config = dict(
    num_hidden_layers=13,
    hidden_size=192,
    num_attention_heads=3,
    num_key_value_heads=3,
    head_dim=64,
    intermediate_size=768,
    vocab_size=2048,
    hidden_act='tanh_gelu',
    norm='layernorm',
    norm_place='pre',
    norm_eps=1e-05,
    positions='rope',
    rope_theta=10000.0,
    rope_fraction=0.5,
    qk_norm=True,
    attn_scale=0.125,
    bias='none',
    tie_word_embeddings=False,
    parallel_block=True,
    init='normal',
    init_std_qkv=0.0339,
    init_std_o=0.0,
    init_std_up=0.0339,
    init_std_down=0.0,
    optimizer='muon',
    learning_rate=0.0203,
    lr_mult_qkv=0.5,
    lr_mult_o=2.0,
    beta1=0.93,
    lr_head=0.0489,
    warmup_steps=116,
    schedule='wsd',
    decay_fraction=0.822,
    decay_shape='sqrt',
    final_lr_fraction=0.0,
    batch_tokens=131072,
    max_seq_len=1024,
    doc_mask=True,
    train_tokens=442300000,
    max_steps=3375,
    dataset='wikipedia_en',
)
MLP neurons of a small language model. Each row is named by its layer, matrix (up: input weights; down: output weights) and neuron, and shows model dimensions 0-95. Each number is 500 + 25 x the weight over its row's rms, rounded and kept within 0 to 999. Numbers have three digits each.
After each neuron's rows, "fires on" lists the tokens most often at its 100 highest values on Wikipedia text that the model never trained on; "fires after" lists the tokens most often just before its 100 highest values on Wikipedia text that the model never trained on.

L4.up766:465515493506452466527474471502507481519471512448517514489511497490519508464480502475467459486484515456545504510533505492481513509509543511496543532540456540485469497464512496462498522526469560524495517517476525503513484484464490491498507481507468494488500475514522513521479522546463487509
L4.down766:505515487485578515521502467435450508496459529494531509509503482536502468504541509535490524492511544485496530532506499482511473521444461469512471498478455493492515477488531536494529491470482503455506528482544468505467499516492515439477523542483532492503508495514497523501499505511497474505
fires on: "le", "i", "lo", "ne", "hi", "ch"
fires after: "p", " con", "per", "amp", " comp"

L3.up723:520483539460524496505507548504467567519506500489529558516511502440448476508502546476477514531457501483511497522482510499449517503539531492519502475490481474486489504493504458510446483488517516508480521529503550479481455494478478524512470497538492516493498426506479538513467457503469505512
L3.down723:503514489487500507468489489510489464518512497453524482519475502515531521521495531532471513512525552559483515466569474483504528522499460498500505478522514510526461494484537523506507496514448523543500485503510506540513511524519517490537530542474511491481519457480492469541509497498482496493
fires on: "an", "low", "ill", "ine", "bit"
fires after: " V", " f", "F", " F", "ch"

L3.up176:534538493530487509462464516495503540486510505509495531522460486503501535452517503500508488491507573537472491464540506486533496514490542539458534488517534488487434504508519537525503445477496538508485457510530490502486524512529471511500453478471518507507489525501491510539485491512505517513
L3.down176:499471555493479489550516491497523511500540480491498487490543534474523480537534508506521482497523530489493511457499468494478499489524479506511513509481435460502465475484511510512506501470516545477467512465478469503514506526487475524500469460448499520502516515508488449534499538496541514491
fires on: "i", "e", "min", "fe", "in", "vision"
fires after: " ", " F", " f", " G", " S"

L6.up193:500524490534459468510540479476495465461504525482497487488510532481511497478467477523488512479519496493528514510514512532492516460484492524511525487525528499521475508490527471520503478475521464484566505471489521500468433510489497465504479476481525495505521489533541494510498526565511518512
L6.down193:476472513479515512479508494513468485506515475484498542520470498536560512490501478487523523475476533477504479524490490514486464505488498478468500515519461483495484490545540536464512485487544508505488489510490425467504529483557554558503492529493486497536482487477488499495526514489524513495
fires on: " 19", "\n", "20", " ", "ra"
fires after: " the", " |", "\n", " a", " (", " up"

L2.up504:509513490488457491450535472517455496488491545472524500507479536501490549481524499487497460515472529503529504506518518502461495472466519517519529528499491466523495494539556544491496473519542513513516521428495513493459493494479518481481538479492524483486488502493505495454443497509517512477
L2.down504:515540532483507507477490506538487513479491493464499437456461482499476499489473454520519504527479505518479476487464505497494508528512465480534489477518501515494502476486547507495503484477521524538506469514495483503484499489492533572463486490486528475509506492515500495490466547499501516516
fires on: "L", "20", "C", "O", "cho", "S"
fires after: " (", "\n", " "

L2.up348:517513518501510454476506462481508520523504478506522516509496515515502502500536471467435476516504510493508463523486460488476455481539519481470484478489528480503525507506539516493474533506489499490513502525463501496506533486502500525452513516532462481543535515511519500461568500513500523509
L2.down348:504524502524516463497506456513487522488532497492544517503544527501488515526505491540502528490520499483465529493526516516483500529511543499514553523475517460522509452511536511507503531440494491508529537519548431504502495482527445510481493487498468518513460504484510512464465514509530481503
fires on: "go", "at", "op", "ven", "en", "co"
fires after: " ", "-", "we", " bo", " Th", "gi"

L6.up154:488524488499489514486534493502466530528504464501492458485476565482504498493502497529454502468500511495489503464530542516446523486479490484495471475473501497517501512507550475494498481515503473506489471528499492451527493498481496479472474477497461523495504513488501512542490488479462509482
L6.down154:500520501504524461492489536494478538509530483474461495463524519530520499537466475517480487488494507527495461441552530507453571496502435465499484508476470503528477500520551534470482502527512473506504515505483487477502513498475487470547470503527492517498509534486495497508528499448532475534
fires on: "ne", " we", " We", "es", " \"", "ur"
fires after: " ", "-"

L6.up444:504468476554527512465481491498497500506512467512544497501500486475501543450537518466546545504506478518500485538527496534498437475476460493526534529497487486510517542448548492545523487531483466490468547534523511504532520480475445511500504504505499498518524453490531491532521537510514521502
L6.down444:465467471494518492516520528492521441504542474492486492527462537502501533502506489526499463519491443520495507524505527466475507526483500460505524473584475484507484498512487515532496509530521490522539479523529522519483462518499515527524467477506505484493538488497517503520510517515507526517
fires on: "ri", "ci", "im", "r", "er"
fires after: "s", " S", " T", " O", " Th", "ri"

L4.up299:510527473490473537528488503526543512495484479442512538533567542477524509512496515465519495510483503537504527496508450525486532499492505478513522522482504510503509523480476482480488499525498487495463530489498514479516475497499476481468488525519451538507549481488507459480518465478532512459
L4.down299:453542555527516505495513554480521462506494491524480457530506477515553531458490445516484516477488501476452504471513497509546479498483492533463503487489459499496497546465532517461507537443494528573510503496475496490486502456584492526509515509480526503503491499511488515526496476504504494493
fires on: "6", "A", "D", "9", "5", "0"
fires after: ".", "O", "T", "P"

L2.up48:486513493475504497447502494476505486520518458497503490482493522516512479521485486545488514546482477507502471526453524509473527476479466526503488466467529486470496491512483472453522490533506514455484522508463501514524495497457463513499504572479505469510494490549535513497465551532499474511
L2.down48:497485521501503538498515534496484488481504518495516524476471528500504482527493512494501509501480499524517513486477508511521513505487476537481524531479457500493450508495458520546459448495513546480538519460485464527471529466445562542502498523502452484532481514500504503481532551549545491501
fires on: "s", "mmer", "d", " south", "gin"
fires after: " con", " su", " out", " be", ","

L4.up104:478493503433515523468461526467485509554490542512498507508480496462512503497497498467495505469474528487507537512536499504497486525493467497522533482491533501502486524470536465535536502496493484520568477511530487528502528482480526504491469473475455505475514463476468476464486520469506450531
L4.down104:454506500513526550479513546512509466513485489504531506486475496530475475530484497489512480498476484521494490498496497493540489505519539525482498443562529495544502463548497505500498501486497504464504539442535479525486520476484516538525554546519507468505474469479507484528499488514495518550
fires on: "S", "s"
fires after: " re", "-", " \"", " In", "==", "\n"

L8.up502:518452488509512487535484454466461484501496496474534517536530539450502542527529511492506500481519544503509484467553487540464512469501535466469494486517471502526521536464503480549488486519489467484500497529481504477524519486491458497483505541531489513498490497503488509520506492487550522511
L8.down502:517488543513468435507516547476496503474485481559534493514524529520483435470470499517482497491498509530512480464487503524518460525504511492551457500506484501551486518483493505460492495508531466539493530460490528480510509479490477492511480485509449471490526475481547475529516456523530531529
fires on: "t", "ri", "ide", " of", "ot", " made"
fires after: " ", " O", "o", "O", " An"

L2.up245:493513472499471481478496524525511523489514501512473511514488468495507492525506490490537484524474552452510456533524514519469464477511527513534467466492431479495505502491497474475481552512512523514451526503517476501540494521503462504440480528461480510531502488490473496521491528508483501505
L2.down245:508498525504495502510494531479497497505493520485500504471482529523479499448490511492483508440488464538572493514487507493524472552480501496507503510532528519523486518465499474547510540531574513492485484550487498483516510508535508539473520504482531496515526522501500518499525525495511506527
fires on: "vel", "s", "n", "gin", " include"
fires after: "ri", " no", " mi", "tra", "A"

L3.up547:525476501435469488495481490472540529508484489511483528519490475496494472502476482520476479519538505489461569506532510467484520540547503488506474456534505536504520476491521509565465459486471514504545548531481522507462511443488501481500494500502489486501499510472457491480508569499505496540
L3.down547:502518512503521483495468493531541546456488457521503517519468479508490478525481524508474491515486470482476499508483491484495459517511501520545479551457490516495476480513550479473506503496544472481491493512483490508525515489477514541491493532447535492487503516462459521496499502483469516455
fires on: "al", "ic", "gan", "j", "an", "li"
fires after: "M", " M", " Ma", " Ba", " A", " Or"

L3.up192:513477493509473557515544485456508543495502487507546463476462540492493513479515509491469458517539513518431442542424489516490479479489508514524515490538522543508547448515482523487527486497522490528479497487488447472526503500502478513504493523513472530494551468515472503470508470508477493514
L3.down192:472493499551521483532549504518486476491447484515486545469520501495490487475542531510510467528555512508502504484492517491518562509473505514511507506487495451526479504475487462467490492524511518492521592542525481480450526450529499500499564491480444530500491476501505511523503519482551510497
fires on: "ite", "ter", "it", "ir", "us", "tt"
fires after: " T", "ell", " Wa", "t", "wa", "it"

L3.up327:532491496525495491481495502531445538516489513525458535533502502497525498486499486462513521451543486482450509512491507504538479464484484524461476497514554493499451522520537504512511532523499476465506477465562499507515506477510496479505524494508477536479529461452523473480485496503509470519
L3.down327:488508546509488516505491481514486475512453529458506516524476526539531476541497531517509499505502499512467474473516482529509562491483508505474532565510501473514475499515501502494535567477504506502509526510513495502498526509457479510470491469472544501484488505514489466470497480520494524516
fires on: "il", "la", "e", "ta", "a"
fires after: "s", " S", "S", "G", " d"

L4.up126:484490482482502506520513506527519450488546491497518459468478477491512517506461452483497491498473513496515487518514529540444534510547487512471500503443472485525472504524492528501534489539498532511520509494486513487467500500506496526526508483549490474479505496476521526484526520498483552489
L4.down126:517509493511519488490496536468497524497502508517536490498490537495488520512481492429499464473511527505506496494492457506525457507493487484525545509501514465510527480488521492458544468503542504442475498507526471464461529516534510514494542492538467510512514505497521523478515513519425541508
fires on: "ic", "e", "im", "duc", "ce", "2"
fires after: " sp", " part", " (", " pro", "s", "ur"

L3.up66:476484487505496486530502483458513499491498495557532535500513502472449480534476517484518501495504506483467511499475505538505497505493519516504514467514463484543502544522480500447511443532489497495516514460497497498517508553515497473497489449494486488474463466474520479502463537505483532521
L3.down66:511545477486536512500502467487468481484523522497505486462483531497514513525537560509506497492472478533512469466488496484491471548500507496478533529465499503456481522497538457528489476528420507510504537488503514486468502489485471461497487474484517497471564515512520475462508517489463508553
fires on: "er", "re", "ent", "and", "in", "it"
fires after: " C", "c", "C", "mp", " c", "P"

L2.up70:517482533503460502453514493485478503484519536527519510499548493499450536488510478540522491494465510468533503490495484543506515483485494491509501524497547514488473503523483472498473519460454479508493490513484559543522493478508504505522502493527474458507530491459456463492490517513484465494
L2.down70:483459485477540523475433481537499553464486447538496506527517529519554466510497514478498506511496520524500520542508542469455495512482465471493484496526495532522510509535455490495489506498533476515538482502510488486486521483487533516491458493502491463474501502523526448527496496481521483518
fires on: "p", "al", "spect", "in", "vol", "ach"
fires after: " re", "s", " Re", " O"

L3.up171:504519497485535476515512494508444510538521554506442500508433497535538518492512509507471555474475484493520522467501508479514516495481507540527485497482512482495484486504517512497491451492489504498523490482503467480515494472453501458513502512515489485531509533501542500541527472467490508475
L3.down171:470499445517468503505512484553505490484477493509488539500511504478485482497522483493476546504500500483469520518494482492556526510506492544511521462483454473494490493499458504434530499522531514492487522496484494480469521535499471523474474536493517503528518542538500496516503535502494473472
fires on: "or", "em", "al", "ing", "ent", "e"
fires after: " w", " ", "W", " ch", " W", " Ch"

L4.up687:478497537511485521532512470462490502477464470501514475496488567507481500534545519526527511506524527534497489501511542494485500461492546492524501488479500496463436518503491496548549490456453483493493487505490467515515504527519499462449479495477509516504544477507490480481477488503467504493
L4.down687:515497509513499494506511487504490490522450431525507492495495542553529477520511534454514500526534508440502483537476498505476517541488498496519504501509500479513461478525504495480512501544490521472446534505501535521482476470487484509517479479490500498493488546496553526509470461512464500500
fires on: "it", "at", "u", "or", "hi", "ur"
fires after: " the", " ex", "st", " her", "t", " st"

L6.up45:499481523477507512521510537467477520449437527517532527514478518554526480483458555490489464498536479530476534505482527494497497470494520558491515499511541529458514536512554502526482528496503471504494509474500561499505483549499515508502510468504492536495456500507493485488496479503497508489
L6.down45:538497516509533497499511515481498470481490499467496485508491498531463466466505518499502473523518483480507520524553506507514478518500539520511480526494511494468477556479553506530506552507502471497489489514535482494475551513459501480503533486517476491498536481498530469529521511503499449468
fires on: "re", "ri", "li", "la", "tri"
fires after: " st", "c", " St", "st", " c"

L6.up479:492547479477519506472477515472487517516535574483477536495485481515496501463478516477508525505503469491505504425510524509465445480461487519483505476472502514522485535484521484529525530498494461471492532477516493533490495492467500532487530463514518552495538455468480469507566509491487470504
L6.down479:555467448501507531501490465468512473504504515527499511486513532516510481453479483523501523526527544490463486486518478508512479508518473482472493481469495519499528520517486515516475493478455469547509521467530506520487492485573529488513448503505484508518502508518515442483471520523526501500
fires on: "o", "e", ".", "z", "'", "co"
fires after: " sp", "S", "y", " S", "C"

L2.up429:525496503528516548502482434491489513548502485482498498548474521517492531526528512454522506518498467487516505510517494507491512486505524512480504514502499464500553502544530485479499543457525485495490531492507481476568482483520475521472509524519495469479495466537472468495489503518501495474
L2.down429:493514495481478478474501490506482495477511480495516527513514502508489519485514494537487531472518477501534476528509511486476524484487508473506455490536492468529509527492491466495495508509433523514490547466511463475462498533518502531519502510498496531520497508488508554541459498504541534533
fires on: "d", "it", "per", "f", "vi", "qui"
fires after: "li", "p", " up", "el", "Release", " I"

L4.up316:511494459501512544541488498527481481520503521451512503541458507498507539465489527558479479500487515530513503512516514466476525530536511475492480458490530513528505503465523492479484478453433493513543509507478531472495496533514486496499520511496495470497526502510474513474497471510494487520
L4.down316:485493496493501487540506512536501477531523482473485533504488489508482565488498487514445500468492518504476532477538488514515478485529502505506494476554498498495546527460467470471499520523489544479482467525481516499521498502499537507495524516443541500481510426495498501495459489493463531507
fires on: "k", "ough", "lock", "d", "sh", "ish"
fires after: " Ar", "par", "ar", " b", " dis"

L3.up452:503575478461544487500459469474465499480532550512489506466486500536495526523494481564512521525469512469529486495446515545550481478518487471457492523527528496511498524539508502483508516520470503547494468507527495507469444502526486504510476477480487485522494504486475489496481484517522527509
L3.down452:463513490509522496449490477470522514556538479475524495501517504507470484502485524521527489481482531522509520475538473503490484482524509457487491484514533493476483510489491496476508506493476482495524490491505514513529496538491509444498518506499528493503491537495491502513535551562545512500
fires on: "o", "ig", "ro", "al", "ol", "et"
fires after: " b", " B", " w", " W", " Ad"

L2.up436:483486510467510536510485504495457501501497485510512501469538502469501524517484551505473495465485504499498465492525544549513479484485520446524522505455466536474498551469522473530540493554470506490501483491479477519544529508481484486524498458457515497485522497499458551488496519543537524542
L2.down436:523498496556485523484479511503504478492553497491524511507514497501484527473493496487521514465511494507550538522513504397532481490506492497507514470491500517512544480495519453495494525475513492472481522443494474471549535484478532501495470546508494514500528465499503491481487524496538511464
fires on: "I", " one", "A", "r"
fires after: "\n", " \"", "A", "-", " is"

L4.up375:526524490531501475528474490524531500506488512457466517492476487485526523505495527503502549474522457486500489543480492515495525477487566528461513488463526486475458435480446478509460472522508514526500514518488480461503471497518490507494479464549487514510499490510491479561530479530506508501
L4.down375:520475532456541469527527526489506535507476486498521505490497478503484506523513508488553484518545507553473508528503536458469453515485497481498476491495491506471512512488506498500498501529489502469517483486469528529477485487427537464499521548531497546456512512505483545495503506464513499475
fires on: "s", "at", "ed", "ad", "hi", "y"
fires after: "e", "ve", " time", "re", " area", "me"

L4.up39:515496491493473464480492514467508505542511490474536506531489471465526528513473482561458484477550481472542479510483494524483512505472507487503488463478489495488477503500484516502443451493512538531522466511508529511527545521463485481466532504535532527447485516530495510467489495507505523512
L4.down39:501445510504489512530423521469520467489492503497474501479483464523458543528525536506465533561493488491525487500505449465485449475547493533508492527493504497486539482546489501500491490497485512491537509529500508523509453496511489524504471508483489532479503509525560461543526512459479476489
fires on: "u", "b", "ct", "nd", "ic", "d"
fires after: " A", " con", "pi", "A", " Bra"

L3.up252:501515486462501469478474534511469505484501560471493520478494493498475526499489528499499549497477510474486498497508495474509529495437482526474521468468474535478474494511516509492471504499516495520509483505529560515525523525495466471512557487584482538458485447487487485518524521530465436470
L3.down252:472489501466474472509513515556547519460441529475535527505486494473512506498482533494492470527511546496507463553463503495461523479507495533515473521525513502533475505501495484498475487535421469507464502493486450515516508457469507524515504468536494481510442488502541492499510533487502480509
fires on: "w", "e", "ra", "te", "tri", "ed"
fires after: " S", " sp", "p", " C", " dis", "S"

L3.up695:507480522535466499536502482487492522501480484498506498505465517513497519455508512454545533528472495507496509499471481533529488532496472463506521504517531524487522536480501515485516543490450481549525508512538477455463453501462529509527482442515435517467550508525484531513471481527574518494
L3.down695:512489471508504506458544520474530493489495492551492510488457514513496474503523497426467486500506501491456471473507516465511479516513468519517522503507459475559522497497449500522531494480508475483478518516490516518503448487490516497508511508525476525516543521500531478518487536513487491528
fires on: "o", "se", "er", "y", "n"
fires after: " the", "w", "now", "th", " an", "b"

L2.up160:520480513482472493504529473490521552456504494486460436511475492512467474451531499503507494570503494505532440502542471519515480484546482465468487485543494523518540489510532468500477486498516502471487503459518509482459491515495494495450517500511450454483478466496497475473495546530485451493
L2.down160:538524510517512511485445496518501499455556507476535518524521489487521517507498435530516486522508508487539503479483463527495497517527492509521543483462509486488493464506539528515462523504500537472513482478546486511473458485504481518463478518500492504518518449493522497464490507494529501501
fires on: "it", "ven", "ve", " date", "gen"
fires after: " ", " T", " con", "gi", "T", "-"

L4.up243:512538503472509476481479474517498489553505533544506473507487501539505464543519507538464500516453504517466531480547523498520496441514521484447508536523520455514491526540522480510496479486495490471513547459520493486438514506465487488540499477514513452528503538478472475515471511535490499517
L4.down243:461485509520449477508535489500484462467493538486487471496533467487500496480503524503516514507544520505494524494436508488514512524456524499504481508496491512536474508523493476484514508493518517520493506495541462469480506483480471510454518513471491532474459505507543503521507462529523504526
fires on: "al", "ru", "n", "or", "row"
fires after: " B", " re", " W", " Re", "W", " w"

L3.up17:470488515487510519531554489531432523493449514543491463506527506486503488453470504471543470496530546527505474526508458516495473501504467467495499485503479480490497519476467502513528475539508503469500532510539507525526513542510455536510521498524471462493528463469491494550496506526501474513
L3.down17:455499507521550523488494489512482481531472502486516506507480537499488474472488529506499453538543486480487443485498487513521487521530511506463492522531479492488502505497483472524540493531545516479419478496485497525498519472527469502528442476524519491536504483500499481543520537509511511509
fires on: "y", "re", "ce", "r", "or", "ate"
fires after: " S", " C", "op", "s", " O", " c"

L2.up588:495501479524497489507487499513465473490480508535474535478467493500458489472506436506513520484504459531494514531474499545475514504465523524508475532493499496525496469464454505496518499502512524506466541536494586473503488481504499515470482529486474485510483490470532499540545522518507497461
L2.down588:504496511513467548527469511487450530502499511510544501472452501486503536466503501521499465525502530473515503501495477496483476502526493515511468491481484491530479495486478488511488545473509501476512500476466481518508500484483549466458504494513514517495499540485493500477539497494498516467
fires on: "d", "ur", "ut", "in", "s", "on"
fires after: " re", " de", " so", " co", "ci"

L3.up8:520518530489497529476438490498492517510479482552460517483483492502524524473480475499509517562530522517507522499506482497513434484515460518544516507519516511478484533498488542516494478508465518505492487492507473523497509496490451483525502486477522540471465469470534542546491519444485461492
L3.down8:497472539542440493486469494503504464497513515548488475500493471473554536485485504466527514527508484467430478531522545502440472523541530501499522528528482490499509484527445497476505484532513524531527535481528525513523480485482484480514492522491496494459497508533538505512484485524487514460
fires on: "er", "y", "r", "u", "é"
fires after: " S", " C", " c", "s", "c", "oc"

L2.up632:527494474502509498485518480519466516499552491531509492480489555475502512478509477540492516450534494526520525512474466493485506473507494486530507493489511501452523507492464472500464483511476503500487500469503511471471508441502505489459495538481504469521539559491525507541481542468510525534
L2.down632:498498477526472572489510475505484500502553484464536545491521520523525499451521534528461531487558450463477530493454512497481426476517527501450516478529440488521527498473489473487490499500458506508528508500455499503475508497488509507471471535491465484500516492479477497488519516534499507481
fires on: "ent", "on", "ig", "ip", "front", "s"
fires after: " ", "ro", "ic", "ri", "ne", " so"

L4.up740:533519472523491470539516489468510555516494487476488507440543488479492511475489497484478456505497482495513530495466531463507508474492472483497508537476493497518472525496486465501505507545531500505523521466504498542525534515491455478518495447488435492513445506476488445550483508497529501465
L4.down740:459564483525487474520499508490510534452498513537532544515459505501500523454522487519541547515460484509484497517486537501487470546528544522504488541503492466496515476507523532492492471533487532499526497468499513501503479492518543487529468511498508489494501480520477518505511552484480523534
fires on: "er", "en", "n", "re", "e", "ent"
fires after: "c", "t", " c", " tr", "k", " long"

L4.up714:527486484474517445455470518545485514539478508521529491496515534507523450518506511526455513511508549460496516522492511508503540502480502547539463504475509482470502566491512541528487528512490490461515487506523479482552515485479498517499480488505529514485495475509484478525488442467517491512
L4.down714:464508489491487473497506511517448476477510481463509474478521489480525522542466502497502489520540469551501504538493512533511489508505523511442482500489462497527505496470492469528501491549488515502514449549520526488459497470458519495547483504484500476520464505501494515521487514550508548485
fires on: "l", "di", "il", "re", "or", "is"
fires after: "ra", " O", " Ra", "ar", "k", " ("

L3.up63:466532511480515502512502527480499555501476523536513519523475520524464447515466539510487477482458461495463501494508465501510497467483488511572502451479467504431507530496542501509516496486502506461483499546503530481504483533477487497479529523481493510511505471501493515496506504507514533497
L3.down63:486496475469432511492524505492497491511481544504515502502522447574495548473544523483538483513510509460521512526472517488489472503455462502505485498527526509546508493508444449511496468514475444524477487466499522539511517487515522501491455531471546475523487524521481502516480463499483494518
fires on: "re", "al", "l", "ri"
fires after: "c", " C", " c", " sp", "p", " P"

L2.up482:519545506512494501498488508519462517511506540426536470485488481538501503487486502498482485521478515506510481536495489507503514521510455491496548528512522512534489499504508474521498493520465518467517483495509542528497461483475494526481557509495493503478516483535524534495502533536517455490
L2.down482:462528515477489483507513502520504488522508535478505472517515471514487483505503543494521442515500487579491490505466491505506486518487517518487498481516473480526480542444472540463482515478505516454502514537543457506451497544522490509471516509474502489507520543509509478538508509499523469481
fires on: "t", " took", "ba", " based", "ar"
fires after: " "

L3.up271:534472492479451497488504477499509524467519491488454523502498502460471437502483501532529511534538498540467470482499517505502509508512483471451507477521521482525500491477468516474481475513520507520507529456494481462549485519507467487475531550496479476484509522501527479537451518506487441525
L3.down271:492473535478456542496465516498513488492518516488502431504531516451495528478529454509507508467508510473504476489529473534481506514474551498459505528508476488511515509486510474544554497433484580538496525523496492490512501507477495528455519481532475487506485491529555456536472474497491496509
fires on: "ed", "d", "R", "id", "it"
fires after: " F", " complete", "d", "and", " open", " sign"

L2.up286:533462512460467496511501516479537532498530516498518437486512481531484470475521525495520471484498494504511493494514481494478488493498507467470480528436578506496518488493480527524463505477455459471481488462542536474509512488455521498526482464546470491439506463497492524520487536497501535494
L2.down286:513501521521476504477499519517500451515518468517468486496504452546504500535505487487483504475521531493484523473467492526496527466496463477547514496503528491511491512525475516488508477450537496519473527539489505516448482465479525520452482475527483517515549492472457517537504521427547536502
fires on: "p", "c", "st", "ad", "ce", "f"
fires after: " re", " Re", "s", " over", " con", " Mi"

L3.up664:483506557477514530498531511454439515507535474473548524504488477496490497490525500512518523517494488483514450521443507480521531501498489530502520470474487480469484518453524457484480487504513475511541528508487499453509516511514478498529465502497487457463472495518473498501456496490493498482
L3.down664:492477468463474481507500464506495511493530483470517489481536466489470525531512498513492503484527511518504485522543453509530486482520436531494506477501460517538442505502527523496507447483455489563482531504539489487522536455476512552500500477487498508530552503500564518490476494492535525472
fires on: " Man", "it", "low", "an", "light", "ur"
fires after: " f", " F", "f", "."

L2.up54:518507536468486446518511474506494474481477531508534498460543533510458558484465459499466508520522486534497486531510499483470510486433493495485507498505508466515504508473497480490499478511475530505548478473512510474506479502484470500489550470458511479507503576493489526503525529504527505528
L2.down54:505519498458534510512535545547476497494516504515505484503494493486494493489513484535506518474510475495560494486502452501510479518505507512471524498487456442504506510453424504498497517510474474472510492512477502518506516539493557500505508490487497518538486528500515498491506466531540497527
fires on: "ar", "ci", "c", "–20", "p", "ter"
fires after: " de", " ", " un", " ("

L3.up350:532469482527534557483483468497506483525499497496498515470525503484500535494460455534530481513491503520519529534481547560506484473494527493508491475489506536471481507484463545466484527476519512474443476526535498525494488492489501492493505536483510491484457499500518465481523528527504436480
L3.down350:480506492483489479494510497500502501499522461521511517472508480519451491496503492492472521463508496530513523472512448517511537561538495520502553475453499451526434481488496455518510500521496542490492474504488522515538521514507454530517464479534513510507486510515508539478502467492473535496
fires on: "in", "er", "d", "il", "a", "s"
fires after: " re", " p", " pa", "s"

L2.up254:524529496528507471487524515527479521494502483534500512470478524508539452537546445537475484529500499514493477507524481527492478536486525480486485485463529489524473504538509507491477506500498486534453445508504490483504515447469485478502475468473490503493450473518510531472498481494501509493
L2.down254:509469486494507522529487487442504549515495468494526521507519495525530481535564503469519470506488451548519553520503446477504488474509457464459484517521498508480453516488526504486476439531484512484478543538479501498493485518458488532513502482482494537507505538498513484505486488467504489539
fires on: " Ni", "go", "n", "Re", "E", "A"
fires after: "\n", "A", "==", " \"", " ", "a"

L2.up571:511511493559491483492484514515491489465507533562499535482523461501533465461518462519498532448451506501532518501487528472527541517507511515501507510504556492490501480544512528492504475456473457481478480467545539450458488456491480494456496491493498503521493469530468470519504537474501514507
L2.down571:494527493498503491499493538512521514504455504507446478544493545516479461477496523482520472513453494526504521495524475524499535500471489516544534523436523482486482512499483478523492487515518516521511511462580481470507515519496518559500486501526530504489499490538523529506491522542499491453
fires on: "s", "n", "all", "ex", " play"
fires after: "ba", " Al", " Ch", " Ro", "na", " Mi"